config.toml
n_layer = 9
d_model = 768
n_head = 6
n_kv_head = 6
head_dim = 64
d_mlp = 2304
vocab_size = 21099
activation = "swiglu"
norm = "rmsnorm"
norm_place = "pre"
norm_eps = 1e-05
positions = "rope"
rope_base = 10000.0
rope_fraction = 1.0
qk_norm = false
attn_scale = 0.125
bias = "qkv"
tie_embeddings = false
parallel_block = false
init = "uniform"
init_std_qkv = 0.0218
init_std_o = 0.0
init_std_up = 0.0218
init_std_down = 0.0
optimizer = "adamw"
lr = 0.000768
beta1 = 0.9
beta2 = 0.95
weight_decay = 0.17
lr_head = 0.00496
warmup_steps = 251
schedule = "wsd"
decay_fraction = 0.551
decay_shape = "square"
final_lr_fraction = 0.0
batch_tokens = 131072
seq_len = 2048
doc_mask = true
train_tokens = 844600000
steps = 6444
dataset = "wikipedia_en"
MLP neurons of a small language model. Each row is named by its layer, matrix (gate and up: input weights; down: output weights) and neuron, and shows model dimensions 80-175. Each number is 128 + 24 x the weight over its row's rms, rounded and kept within 0 to 255. A neuron's up and down rows have the sign that makes its largest values positive.
After each neuron's rows, "fires before" lists the tokens most often just after its 100 highest values on Wikipedia text that the model never trained on; "fires on" lists the tokens most often at its 100 highest values on Wikipedia text that the model never trained on.

L3.gate1981 [111  95  71 182 125 138  81 109 121  77 161  73 162  96 151 136 102 102 147  89 107 143 122 112 151 137 122 110  93 118 127 130  81 135 114  96 137 131 141 170 109 108  89 111 113 154 116 135  99 124  92  93 128 107 139 115 150 142 139 186 129 179 126 128 130 140 137 126 133 125 149 138  64  92 122 118 154 160 129 135 133 136 117 147 126 160  90 151 121 130 153  88 117 139 103 161]
L3.up1981 [145  79 118 139 126 139 147 148 127  84 153 121 105 134 115 146 119 107 116 143 131 121 137 141 148 112  95 144 115 140 159 138  88 111 109 154 126 100 155 105 115 116 104 156 143 109 155 151 134 156 140 131 151 147 151 113 158 205 173 162 139 168 120 152 112 138 122 132 121 137 152 149  95 112 105 123 146 168 130 111 124 131 122 135 110 115 123 163  95 131 183 114 143 104  91  92]
L3.down1981 [141 145 129 159 124 136 139 131 163  98  93 160  85 102 141 101 117 133 110 129 147 136 127 103 106  97 147 136 137 105 144 104 121 109 150 139 154 156 132 138 178  89 128 141 146 105 148 138 108 140 140 122 109 145  81 149 141 115 144 164 107 166 141 120 136 120 146 124 139 116 180 142  97 128  81 143 173 185 149 140 138 134 124 135  88 110 146 169  95 110 163 148  87 117 107 126]
fires before: " ", "2", "1"
fires on: " |", " ", " to", " October"

L6.gate1320 [133 126 100  99 124 154 110 133 150 107 116 152 119 115 140 133 159  96 104 123 113 104  98 115  92 146 107 102  79 152 140 154 101 125  55 113  96 142 112 100 111 145 122 124 137 114 144 128 135 133 132  92 139 107 129 117 119 183 138 148 142 163 133 151 123 144 164 124 157 132 139 136 125  84 137 146 125 172 102 117 116 118 164 108 143 157 151  93  76 135 144 142 134 122 107 115]
L6.up1320 [173 127 128 152  80 111  89 162 151  84 158 131 144 122 152 124 136 128  61 150 116 149 107 141 120 157 104 115 121 149  98 194 131  96 117 174 125 118 132 137 154 145 161 126 169 118 135 170 145 142 128  75 170 103 172 137 134  81 138 107 131 185 138 129 160 129 141 169 124 141 112 142 123 111 119 153 137 108 167 131 164 135 168 125 110  97 140 134 113 158 121  96 176 113 120 178]
L6.down1320 [171 122 140 141 112 144 138 143 119 101 139 168 146 172 168 139 127 119 115 172 133 132 160  83 154 111 148 159 135 125 132 130 143 114 106 132  87 129 109  83 156 122 126 113 118 130 130 145 141 150 114 148 104 119 131 127 136 107 143 153 116 116 129 142 137 132 158 133 121 115 117 143 138 126 117 124  83 136 114 122 123 127 143 172 110  90 122 137 148 109 100 155  97 109  90 103]
fires before: " |", "5", "8", "3", "1"
fires on: "."

L6.gate1990 [134 131 108 146 106 119 137 144  94 117 108  83 132 157 123 128 110 141 150 133 129 104 128 139 141 144  95 121 130 148 142 128  86 145 137 129 127 154  82 171 109 159 117  99 148 133 139 136 120 138 140 164 117 161 149 128 147 134 160 128 115  86 139 143 120 123 112 136 125 148 128  72 122 117 104 150 127 150 165 174 175 123 145 137 140 146 108 114 107  89 135 102 133 194 141 131]
L6.up1990 [ 97  96 119 160 154 138 128 108 123 177  99 154 174 148 110 126 116 100 169 117 133 130  96  66 155 153 125 122  86 106 160 108 132  95  97 121 152 112 130 129 148 150 149 120 125 106 133 130 108 144 128 168 103 106 112 138 139 105 130  77 142 112 107 127 120 116 152 129 141 135 137 118 118 144 137 158 142 108 133 153 124 132 112 165 133 121 107 127 113 162 111 134  84 155 123 156]
L6.down1990 [175 116 132 132 134 119 164 128 105 124 124 131 132 155 148 138 122 124 122  79 134 144 140 152 143 170 128 124 157 116 103 105 154 134 169 107  99 159  97 137 105 111 124  97  80 167 155 122 152 162 113 123 123 113 137  95 132 115 132 153 115 138 166 108 137 128 151 103 111 135  95 124 120  66 113 169 104 122 123 156 119 109 168 141 121 163 166 152 173 107 165 104 177 150 154 152]
fires before: "0", "4", "7", "1", "5"
fires on: "4", "5", "8", "7", "3"

L3.gate2150 [124 103 106 153 114 152 127 108  88 122 144 114 131 122 136 118 141  92 127 107  98 147  88  97  88 100 127 112 107 156 135 127 119 116  95 126 109 149  72 110 138 138 148 120 143 170  98 136 158 121 101 104 139  96 145 159  86 125  62 115 146  79 161 135 160 103 124 164 167 143 149 132 113 142 144 144 121  98 158 174 136 152 157 128 147 109 159 191 109 123 123 122 111 137 143 130]
L3.up2150 [133 162 136 147 170 130 155 129 123 157 146 130 122 162 145 134 142 121  90 129 111 114 113 149 125  98 137  93 135 179 168 101 102 117 131 177 153 130 134 118 125 168 114 128 126 109 112 125 182 150 165 120 141  97 139 130 101 170 128 119 136 119 127  96 151  96 153 173  83 111 157 130 129 104 101  63 123 138 118 120 170 124 118 130 113 131 100 135 126 123 108 141 116 107 174  96]
L3.down2150 [130 137 161 118  95 121 145 112 141 102 136 151 134 137 118 131 112 112 159 127 112 178 144 112 120 104 154 121 139 115 114 112 118 145 138 125  95 178 122  80 127 116 160 104 142 141 134  96 148 140  84 126 142 132 148 119  97 134 131 134 145  87 137 108 136 175  76 134 149  71 105 188 101  96  75 125 199  97 139 157 134 134 157 130 110 116 161 120 156 124  84 127 131 131 106 156]
fires before: "1", "0", "8", "2", "5", "7"
fires on: "9", "0", "2", "3", "1", "5"

L3.gate796 [160 121 147 120 109 124 121 145  92 127 138  96 146  70 115 103 161 134 147 126 118 120 149 133 130 147 143 103 104 125 118 126 108 135 162  99  95  94  95 168 122  86 101  74 116 136 126 112 160 151 126 113 153 130 147 124 122 134 134 126 140 133 106 135 162 131 130 180 173 102 140 123 113 121 119 138 139 152 173 153 108 164 129 135 123 133 130 124 121 119 149  79 160 128 106 112]
L3.up796 [118 112  98 106 107 170 126 161 131 177 101 156 150 114 129 122 155 109  75  99 129 102 106 147  80 148 121  98 147 128 137 153  74 143 182 145 148 135 116 123 123 128 113 137 150  71 168 222 118 148 149 120 148 130 122 144 126  81 143  89 106 141 104 141 149  85 112 123 171 156 151 124 110 122 119  76  90 104 130 109 133 133 125 146 157 125 132 159 122 144  66 135 142 147 160 117]
L3.down796 [159 148 117 129 158 138 125 159 135 121 124 120 155 128 148 155 127  84 139 156 128 150 110 175 144 128 107  93 155 108  93 137  95 121 101  77  74 101 153 141 151 126 121 137 158 138 111 131 142 166 140 171 133  76 153 123 101 132 130 102 115 135 151 117 135 138 119 143 132 136 111 143  89 108 132 145 127 108 117 119 143 146 117 148 161 178 133 130 124 116 144 147  94 126 132 119]
fires before: " ", " |", "\n", "1"
fires on: " |", " ", " Dec"

L6.gate1787 [159 155 117 119 123 171 140 154 121 155 100 102 125  90 120 134 145  90 134 154 127 153 144 101 127 102 115 169 209 145 120  79 141 152 136  96 139 152 113 151 118 153 101  95  64 119 106 127 132 138 137  94 120 101 124  86 104  99  94 142 159 147 128 121 156 159 119 157 110 121 131 143 122 140 111 148 125 133  86 158 125 139 140 105 141 153 169 135 133 131 160 139 168 121 122 145]
L6.up1787 [131 170 147 145 140 156 127 133 147 115 141 131 115 147 158 114 121 115 100 114 157 153 128 147 110 126 115 122 146  99 122  83 137 156 133 115 104 121 168 118  93 158  84 159 145  99 156 131 137 148  99  91 125 100 107  77 142 143  97 153 108 136 111 113 152 133 139 159  94 160 138 132 131 156 115 184 126 128 138 123 112 130 143 114 142 162 129 197 172 158 117 118 160 129 133 158]
L6.down1787 [114 114 142 147 150 103 136 111 140 128  90 144 102 148 161 149 110 140 119 101 116 173  93 140 143 143 124 100 102 129 120 156 105 129 138 135  93 108 136 108 126  97 116 111 153 116 124 118  86  99 160 144 137 136 172 116 112 138 126 127 103 127 153 134  94 128 141 129 148 149 117 125 110 143 111 143  92 127 162 140  69 110 102 137 148 111  79 178 135 183 158 148 105 127 115  85]
fires before: "\n", "-"
fires on: "\n"

L6.gate1741 [170 135  91 142  84 128 134 158 139 100 125 118 132  79 144 181 108 103 136 146 146 127 130 105  98 137 151 101 155 130 113  89  79 111 114  94 151 111  98 109 119 126 122 162 147 150 116 157 183 160 114 129 153 128 129  96 153 102  90 110 158 116 178 164 112 118 116 121 118 123 127 116 104 102 110 148 173 137 160 118 112  89 149 178 166 104 132 153 157 120 143 102 137 151 134 109]
L6.up1741 [129 148 171 128 148 113  92  87 131  93 121 147 125 147 111 148 127  83 107  98 118 129 133 146 123 127 187 142 107 109 152  71 124 164 104 104 174  81 117 133 103 125 114 130  88 106 136 112 138 152 139 108 114  86 157  94 185 133 171 101 112 106 127 169 123 124 160  98 141 100 186 113 154 125 102  66 147 134 158 131  95 102 125 104 112 143 165 122 176 142 174 101 101 112 167 180]
L6.down1741 [112 109 119  95  83 177 141 156 108 152 150 129 105  95 128  71 125 142 126 153 127 135 150 106 116 118  86 108 157 103 138 106 165 147  87  97 119 162 172  97 103 156 147 184 124 155 128 126 163 158 113 138 111 145  62 130 126 141 110 131 112 145 164 104 108  93 164 140 165 124 134 139 138 126 155 150 178 128 136 120 170 130 100 127  88 119 101 138 118 156 145  87 123 142  81 107]
fires before: ";", "2", "3", "4", ")"
fires on: " L", " ", "3", "4", "NL", " ."

L6.gate1349 [124 122 146 119 160 150 120 119  75  95 196 125  88  77 113 118 139  96 161 132 101 141 130 131 144 104 112 104 129 137 121 168  95 138  86  98 130 144  97 147 134 114 109 127  82 110 116 118 103 123 158 146 142 124 124 116 137 131 148  83 170 157 139 116 121  86 118  71 103 104 117 146 112 165 120 138 155 154 129 132 148 120 133 143 115 125 132 104 116 133 123 153 114 129 112 160]
L6.up1349 [154 104 132 159  78 114  94 101 149 157  88 144 143 106  96 108 119 130 129 131 126 142 144 121 140 133 117 119 116  83 149 108 121  88 124 135 114 137 133 150 131 141 156 162 137 162 143 158  95 155 126 145 137 110 119 118 115 130 165 114 125 140 117 100 130 125 151 117 125 108 144 108 161 107 121  94  90 113 129 122 116 154 135 126 119 134 122 148 121 144 125 101 186 144 117 120]
L6.down1349 [125 125 101 150 142 165 144 126 100 130 154 129 120  90  97 140 113  87 133 104 161 174 121 137 135 112 128 137 130 121 151 122 129 121 111 100 104  92  68 120  85 167 168 115 120 126 105  86  96 132 133 156 159 146 108 140 132 103 128 151 174 162 141 136 109 130 148 114 111  75 130 138 108 136 140 139 162 161 161 132 133 115 169 118 131 194 165 109 133 163 129 122 124 125 111 166]
fires before: " |", ")", "\n"
fires on: ")", "8", "\n", "4", "1"

L6.gate473 [138 123 124 115  78 158 113 136 107 128 174  99 134 110 129 168  92 119 100 107 111 136 107 140 109 152 138 125 115 156 137 106 169 159 118 133  80  97 105 166 124 142 104 118 145 119  89 156 138 134 122 126 115 150 144 161 123 116 134 157 136 122 132  94 143 182  94 108 148 125  91 133 123  71 126  86 129 124 167 203 149 133 189 138 111 141 116 115 152 119 151 146  99 159 126 182]
L6.up473 [149 127  64 113 144 128 112 117 128 114 134 142 152 138 128  89 113 113 133  83 119 128 121  86 127 153 147 141 133 130 182 106 147 142  93 125 151 141 108 147 136 148 166 142 128  88 113 129 127 103 112 168 170  67 126 125  99 157 110  93  91 115 102 120 118  73 103 157 150 126 142 115 115  85 120  92 147  70 143 173 137 120 164 103 170 131 146 127 128 179 106 128 137 181 102  88]
L6.down473 [109 120 137 148 126 132 125 126 122 113 185 130 163 125 113 130 147 135 146 160 118 114 126 135 112 148 128  94 128 113 201 144 105 146 120  80 144 140  66 128 121  79 156 121 139 144 123 129 182 127 159 119  57 106 131 134 140 160  87 115 112  84 103 124  94 100 113 102 129 113  91 154 106 107 125  88 146 160 117 165 121 147  96 137  98 152 144 108 109 142 105 140 134  95 129  98]
fires before: " ", "8", "1", "9", "4", "2"
fires on: " |", " (", "3"

L6.gate1862 [122 120 130 128  95 152 138 106  77 175  96 104 186 109 154 134 106 102  98 100  93 146 133 163 120 141 151 141 168 135 151 124 136 153  87 128 100 116 120 167 153 123 149 106 179  95 143 118 108 143 150 130 111 111 110 133 109 180 162 127 131  76 140 115 143 134 118 131 139 112 137 145 157 129 138 126 116 131 148 128 127 123 152 117  64 118 177 144 106 134 148 147 109 177 146 126]
L6.up1862 [117 132 137 132 103 111  97 147 122 119 115 136 117 119 112 127 118  75 169 117 152 116  80 143  66 116 114 146 135  67 106 119 128  90 129 117 132 177 134 155 149 100 145 135 143  72 113 145 141  90 151 130 129 149  89  99 146 135  85 125 116 127 111 161 145 122 146 159 106  59 143 113  88 150 143  86 158 128 128 137 113  99 144 169 101 110 144 142 133 106  98 145 114 117 163 154]
L6.down1862 [126 140 135 114 120 118 162  97 116 111 127 136 102  86 119 158 143 171 156 148 141 107 115  98 157 168 135 108  91 161 101 163 130 109 152 104 130 136 122 127 116 152 104 122 178 121 102 120 151 139 128 162 152 155 153 137 136 191 109 153 102 113 144 140 126 135  96 174 140 123 119 171  99 129 129 136 103 144 108 120 155 113  93 166 149  59 170 146 125 123 123 145 129 133 101 118]
fires before: "9", "-", "s", "1", "0"
fires on: "1", "'", " (", " the", " Al", " "

L6.gate1476 [ 95 114 166 140 137 131 136 149 112 128 142  95 118 113 139 108 163  66 156 142 105 104 113 138 135 149 110 165 175 120 135 117 136 122 135 111 103 121 112 172 168 116 132 128  85 141  82 142 123 144 100 132  81 101 153 126 180 164  93 116 145 132 118 118 126 104 135 135 105  77 132 145 130 121 130 147 134 112 124 163 177 149 114 121 134 168 117  93 111 161 149 116 135 155 160 126]
L6.up1476 [ 95 151 150 106 155 129 146  90 156 118  82 120 101 128 134 123  77 116 130 104 107 113 123 181 141 141 129 136  68  91 111 102 129 117 156 137  85 126 138 154 165 101 114 201  86 142  81 124 134 154 106 137  88 135 153  93 122 152 104 100 112 124  80 157 177 109 126 112  87 131 138 166 156 127 138 123 142 100 130 143 152 118 106 125 146 169 107 131 128 131 137 136 155 127 131 122]
L6.down1476 [ 93 127 130 149 144 111 130 105 126 118 133 137 126 161 101  97 119 139 131 160 172 131 144 169 144 126 132  92 107 133 153 120 135 166 107 146 131 141 121 117 134 128 120 121 142 155 151 124 119 123 136  89 151 114 169 140  69 109 138 141 133 132 130 119 130 128 120 116 107 124 136 155 139 144 156 135  97 142 169 154 121 164 136  91 135 142 152 121 152 142 135 130  92 130 138  98]
fires before: "\n", "The", "===", "A", "In"
fires on: "\n"

L3.gate333 [124 156 129  91 110  90 175 178 153 123 119 143 133 140 151 157 110  83 116 153 131 145 128 139 142  91 120 102 144 183 110 112 124 145  92 126  91 128 133 146 139 146 164 159 128 119 154 125 126  97 111 108 147 112 151 102 104 133 170 131 151 154 114 109  79 146 115  88 100 129 121  99 132 101  76 169 162 116 122 106 128 150 144 108 124 157 136 144 106 139 153 141 162 112 100  56]
L3.up333 [163 137 123 127 110 137 127 125 145 125 133 134 155 124 112 165 109 135 122  80 107 113 127 142 151 104 140 153 142 109 134  97  82 147 139 156 123 117 140 137 126 114 130 119 106 140 118 163  91 118 152  88 135  89  87 146 119 101 130 109 107 130 141 168 125 117 111 123 121  96 131  89  98 108 118 120 137 132 122  99 147 174 115  97 155 133 118 112 106 139 182 163 125 130 105 107]
L3.down333 [117 155 124 140 128 133 133 133 100  98 154 117 138 137 106 115 114 147 119 147 140 166  88  80 141 139 123  96 121 123 118 150 171 158 119  89 155 139 145 116 131 116 105  85 161 114 109 127 138 122 119 142 153 153 130 115 159 177 126 145 132 136 147 104 137 161 140 115 132  88 145 165 143 130 125 116 148 120 105 154 141  87 148 151  75 110 137 130 149 144 115 101 124 152 105 114]
fires before: " |", "1", "0", "4", "5", "3"
fires on: " ", "1", "4", "3", "5", "0"

L3.gate522 [102 148  91 158 127 167 108 131 143 133 138 128 161 143 124 101  91 124 118 115 158 114  94 142 159 116 155 132 145 145 131 114  76 119  99 112 140 140 114 167 130 115 140  76 128 139  83 125  91  92 112 118 133 129 118 127 123 145 135 166 113 160 130 169 107 165 130 162  88  98 152 157  87 139 190 141 119 151 169 123 105  95 110 158  92 121 128 114  75 143 137 143 140 111 114 107]
L3.up522 [139 147  97 101 122 120 152 175 115 122 179  67 120 126 102  93 148 126 115 148  75 176 153 116 107 154 100  91 124  82 138 144 135 163 115 156 122 121 129 168 119 157 133 143 111 160 107 145  65 118 148 161 135  88 173 102 116 143 115 141 126 120 144 154 110 179 128 126 110 116 102 143 117 104 131 105  90 136 165 134 134  96 106 129 124 138 130 132  94 128 140 148 131 155 164  79]
L3.down522 [105 110 142 126 138 117 144 162 156 126 143 140 113  87 142 120 121 140 130 148 169 114 121 109 117 129 122 107 106 126 139  83 103  81 148 125 114  57 125 123  90  99 118 171 174 133 140 132 115 102 130 113 143 132  84 113 198 121 140 151  85 182 133 180 152 163 117 145 123  85 207 128 115 136 168 129 133 159 125 128 199 100 103 109 112 143 117 109 113 148 100 143 130 128 112 150]
fires before: " ", "7", "4", "3", ";"
fires on: " |", " ", "ost"

L3.gate378 [140 139 108 103 112 128 123 128 117 133 136 115 101 104 103  95 128 144  99 126  53 100 150 140 139  86  97  76 116 107 107 135 117 108 113 111 112 101  92 179 125 100 137 135 106 169 106 140 144 118 140 157 129  91 157 125 142 118 127  76 154 132 149 141 111 161 122 143 124 129 140  70 167  77 137 147 132 120 143 144 106  88 125 175 134 149 124 115 129 110  81 129 127 105 116 131]
L3.up378 [ 84 147  80 125 139 104 104  76 126 125 155 138 101 130 137 171 160 153 101 148  97 121 121 121  79 106 168 108 140 115 132 124 174 100  75 113 143 129 127 103 118 141 136 136 137 124 112 116 128 114 108 151 124 108 100 150 105 109 134  74  97 162  93 156 113 118 166 142 156 133 118 118 131 124 104 127 116  84 124 140 113 123 131  73 161  97 157 111 113 150 100 162 104 104 134 141]
L3.down378 [128  88 159 137 117 153 159 115 114 162 133 125  98 114 159 132 144 124 106  93  90 121 110 115 156 133 112 140 113 185 141 160 170 164  98 124 123 113 155 140 148 125 127 157 149 128  85 119 144 103  80  98 100 111 128  94 133 156 138 109 146 127 146 138 108 156 126 118 134 124 111 123 131 145 151 178 145 157 110 117 141 132 115 116 161 112 124 141 141 132 112 151 129 116  93 106]
fires before: " |", ";", ".", "–", ")", "\n"
fires on: "7", "3", "4", "6", "1", "8"

L6.gate1297 [ 80 109 144 125 108 116 164 128 132 128 128 153 129 117 164 105 157  90 137 142 134 137 109 121 140 136 124 136 156 114 117 128 132 106 185 115 137 137 116 141 165  77 123 115 107 126 148 160 119 152 168 152 101 134 133 187 126 140 106 127 135 151 140 132 147 119 156 125 124  82 150 140 140 154 131 140 141  94  99 134 189 122 117 117 109 113 126 106 126 133 165 102  84 135 101 158]
L6.up1297 [104 140 145 143 129 125 179 127 117 120 101 130 114 141 174  81 130 154 149 119 142  88 135 130 121 122 134 142 118  72  74 116 132 106 149 118 124 127 127 108 169 133 109 129  92 107  91 136 142 153 141  87 101 137 133 154 110 103 114 144 113  94 116 128 117 110 136 127  87 104 129 160 110 105  91 124 122 125  69 141 176 118 149 187 155 129 140 148 104  93 156 114 127 122 144 144]
L6.down1297 [137 119 135 123 130 107 104  88  88 107 127 125 135 116  98 134 117 134 151 148 183 132 150 110 134 133 147 129 127 134 118 142 140 123  93 149 146 138 170  92 146 128 114 147 126 132 126 102 127 121  87  87 139 101 190 124 101 104 158 148 100  84 155 130 139 154 140 148  99 142 118 144  93 108 137 140 112 109 147 106 121 134 140 101 145 117 132 152 136 145  87 146 146 109 141  89]
fires before: "\n", "==", " He", "In"
fires on: "\n", "."

L3.gate1942 [ 99  84  99 147 153 155 164  68 146 107 128 131 155 141 122 123 143 147 163  88 103 193  98 139 125 147 137  81 128 117 145 129 114 124 126 101 180 168 131  93 118 160 128 102 114 120 136 110 141 120 136 104 150 163 106 141  93 141 171 145 170 127 113 151 145  83 166 130 154 105 140 107 105 108 115 154 161 151 110  67 142 118 111 143 150 157 113 125 142 148 141 159 108 135 157 116]
L3.up1942 [107 157 136 135 109 171  94 110 166 152 118 118 168 144 117 121 131 114 137 156 110 105 106 145 125 129 122 146 133 134  74 163 140 157 113 109 153 147 143 158 112 122 129  96 105 105 138 151 149 132 101  78 162 132 130 128 108  83 150  95 119 116 142 165 131 116 138 130 119 119 106 179 179 160 119 100 147 118 123 141 124  97 126 165 128 128 141 138 124 132  96 138 145 114 121 129]
L3.down1942 [125 144 132 137  83 132 139 117 148 150 119 109 159 138 133 134 103  57 122 132 101 127 138 107 119 148 140 134 140 120 148 129 155 132 134 133 151 133 108 118 173 116  84 120  65 130 108 136 171 136 176 128 137 157 152  92  94 129 120  97 101  96  81 140 106 130 145 117 164  81 122 158 144 170  82 111 124 110 114 121 110  94 130 155 168 106  84  93 142 136 110 127 153  80  88 115]
fires before: "5", "4", "3", "6", "2", "7"
fires on: "4", "0", "9", "3", "6"

L6.gate1351 [126  90 141 122 102 161 148 122 106 127 121 108 148 101 121 111 142 121 125 155 107 115 150 190 124 121 139 138 135 110 172 132 117  79 145 126 116 165 127 115 146 153 141 116 159 134 152  82 136 160 146 176 185 122 136 133 128 142 122 153 165 158 130 152 127 117 130 120 160 126 146 151 149 136  99 104 106 113 150 106 143 142 163  84 143 126 121  90  71 109 118  87 128 144 171 142]
L6.up1351 [157 122 129 141  90  98 148 119 122  76 163 158  98 145 148 154  65 106 151 127 175 122  97 131 115 122 108 131 152 152 103 148 131 140 119 105 133 109 124 147 121 148 147 146 145 119 121 124 134 130 144 129 106 144 104 138 102  93 159 144 140  90 138 151 110 107 142 134 123 119 112 128 110 131 125 118 118 122 104 141 144 131 119 183 152 142 123 188 146 103 122 155 110 122 138  87]
L6.down1351 [105  78 161 131 130 105 125 108 112 105 141 121 123 164 125 130 110 135 133 148 149 111 109 138 154 154  89 144 130 152  73 165 112 113 142 160  81 154 144 135 112 154 184 100 135  98 125 111  79 151 132 118  65 128 117 133 113  97 154  83 125 137 103 130 160 141 112 162 119 124 108 106 125 134 169 104 132 129 139 137 146 106 109 166 122 140 109 144 132 151 161 175  96 126 119 139]
fires before: "0", "9", "8", "1"
fires on: "2", "1"

L3.gate1027 [ 92 158 134 131 112 109 165 175 133 103 108 137 126 106 116 123 155 119 106 166 150  78 185 106 143 143 113 134 128  76  82 145 167 130  63 133 145 126 130 114 174 148  99 134  98 110 150 124 123  74 150 152 128 100 107 119 138 148  98 133 142 129 117 133 161 128 148 144 141  88 137 159 130 135  83 137 110 154 118 149 109 167 114  99 155 106 141 139 125 127 107  95 167 110 153 140]
L3.up1027 [114 153 137  84 115 111 133 126 103 157 160 159 114 115 112 170 140  97 162 108 124  86 149 142  89 146 167 123 116 128 140 125 138  97 147 112 141 127 116 128 174 158 136 175 138 156 144 134 145 131 171 145  79 143 158 137 120 119  94 100 139  99 130 167 154 108  91 109 141 108 127 114 152  87 174 114 131 123 110 115 110 126 139 111 164 145 113 137 132 102 113  89 106 149 137 139]
L3.down1027 [102 136 125 137 123 109 135 161 152 110 102 114 132 151 133 119  84 176 116 123 131 147 138 107 117  99  99 138  96  98 107 114 103 136  94 128 162 173 128 156  93  97 104 108 160  98 150 119  89 137  79 166 179  96 106 105 102 182 135 182 125 104 129 125 118 166 143  94 122 143 124 164 163 118 109 130 128 143 126 128 109 107 103 133 104 113 170 146 129 139 125 162 129  84 111 103]
fires before: "|", "\n", "1", " the"
fires on: "\n", "^{("

L6.gate410 [ 84 130  76 146 115 158 145  97 135 128 124 123 134 105  96 126 167 108  99 107 110 113 123 116 107 117  91 114 127 137 147 103 131 163 105 134 123 137 102 146 109 108  85  98  92 113  88  99 116 172 135 119  75 134 142 136 151 148 133 164 150 143 135 127 132 173 160 128 139 121 155 149 118 116 163 138  99 134 154 103 113 129 103 169 121 158 128 155 127 125 111 101  75 110 116 166]
L6.up410 [166 165  77 127 103  96 119 131 124 121 118 154 137 117 130 148  84 136  98 116 116 169 115 117 173 116 150 116 136 153 146 172 157 167 157  95  99 102  84 143 125 112 129 165 171 172 110 162 132 139 131 141 170 107 122 138 120 123 135 120 117  92 141 169 134 159 154 154  75 151 160 137 168 123 121 103 134 137 147 142 104 107 173 120  92 136 117  76  76 146 135 141 111 132 101 119]
L6.down410 [120 122 103 107 156 117 110 117 159 150 110 142 130 139  96 150 146 117 108 122 126 140 111 146 111 149  88  79 133 106 127 140 145 151 120 116 131 127 106 122 127  87 117 126 103 132 104 143 130 149 124 133 119 102 152 129  91 154 131 166 146 108 164 126 107 140 162 127 100  98  88 152 123 139 132  98 102 156 153 121 169 128 140 149 107 148 156 143  83 116  89  98 123 121 138 134]
fires before: " the", " |", " ", "."
fires on: "th", " on", " in", " for", " Nominated", " named"

L6.gate1687 [140 110 111 167 141 127 127 133 103 104 151  97 106  79 146 137 166 121 168 132 129 133 120 114 142 116 121 142 135 137 146 122 129 148 115 175 151 103  93 164 153  93 120 105 135 111 124 119 130 114 135 104 125 148 156 164 122 114 103  87 123 143 176 145 126 121  76 105 159  75 127 148 112  95 133 172 146 129 118 168 143 137 127  96 121 165 132  61 115  80 142  70 151 124 114 125]
L6.up1687 [136 144 122 109 174  84  96 118 130 132 136 111  53 155 129 147 153 101 157 155 125 146 121  96 156 113 107 129 121 106 111 104 111 130 171 133 163 112 134 132 146 111  97 131 173 114 170 121 135 126  87  92 126 102  84 109 124 112 135 109 132 110 145 108 125 106 120 114 142 106 101 150 107 133 105 133  91 108  98 136 156 139 115 125 112 114 145  80 118 127 129 146 152 102 166 144]
L6.down1687 [118 116 127 152 131 122 115 138 124 113 139 124 117 151 140 136  94 124  63 123 166 137 137 127 169 139 135 110 113 142 116 130 133 111 158 115  78 186 113 127 139 140 131 132 160 148 130 154  98 153 161 130 183 128 133 101 108 120 147 171 134  85 156 101 106 136 180 154 130 148 149 111 156 175  92 119 106 145 154 112 135 149 129 132 176 124  75 186 117 154 118 166  98 121 162 147]
fires before: "\n", "==", "The"
fires on: "\n", "-", " "

L6.gate2142 [142  86 164 153 115 167 133 166 120 140  95 115 162 118 127 132 160 107 140 164  76 146 120 146 138 115 101 106  95 164 152 178 113 129 105  90 143 153 112 175 119 108  98 128 135 113 154 131 116 172 105 130 128 110 177 121 119 109 123 142 126  69  83 136 116 129 102 118 121 134 117 100 136 114 121 108 128 119 116 151 148 147 138 138 165 128 127 123 128 102  92 126 131 120  99 141]
L6.up2142 [166 119 109 164 154 149 130 125 109 142 125 113 175 117 141 124 174 131  95 132 125 102 131 124 117 123 150 101 133 118 109 129  94 154 123 124 155 166 154 125 136 129 143 133 146 117 151 147 133 130 110 128 157 118 135 122 144 124 150 153 119 100  92 129 189 108 109 113 110 156 136  86 165 152 132  98 168  94 104 121  83 122  87 174 152 124 145 114 110  87  95 130 133 111  61 151]
L6.down2142 [132 135 158 137 150 124 116 108 132 185 136 170 121 181 139 155 128 155  87 130 125 137 115 167 173 146 104 164 145 173 114 131 124 157 111 116 128 131 127 113 135 118 161 140 121 154 131 117 130 178 130 132 158 137 127 146 150 127 119 105 122 188 101  82 166 135 144 123 144 132 116 134 149 119 157  99 137 144 137 162 123 103 177 105 144 146 135 142  88 202 109 119 158 171 103 134]
fires before: " to", " on", " from", " out", " into"
fires on: " went", " go", " sent", " moved", " way", " going"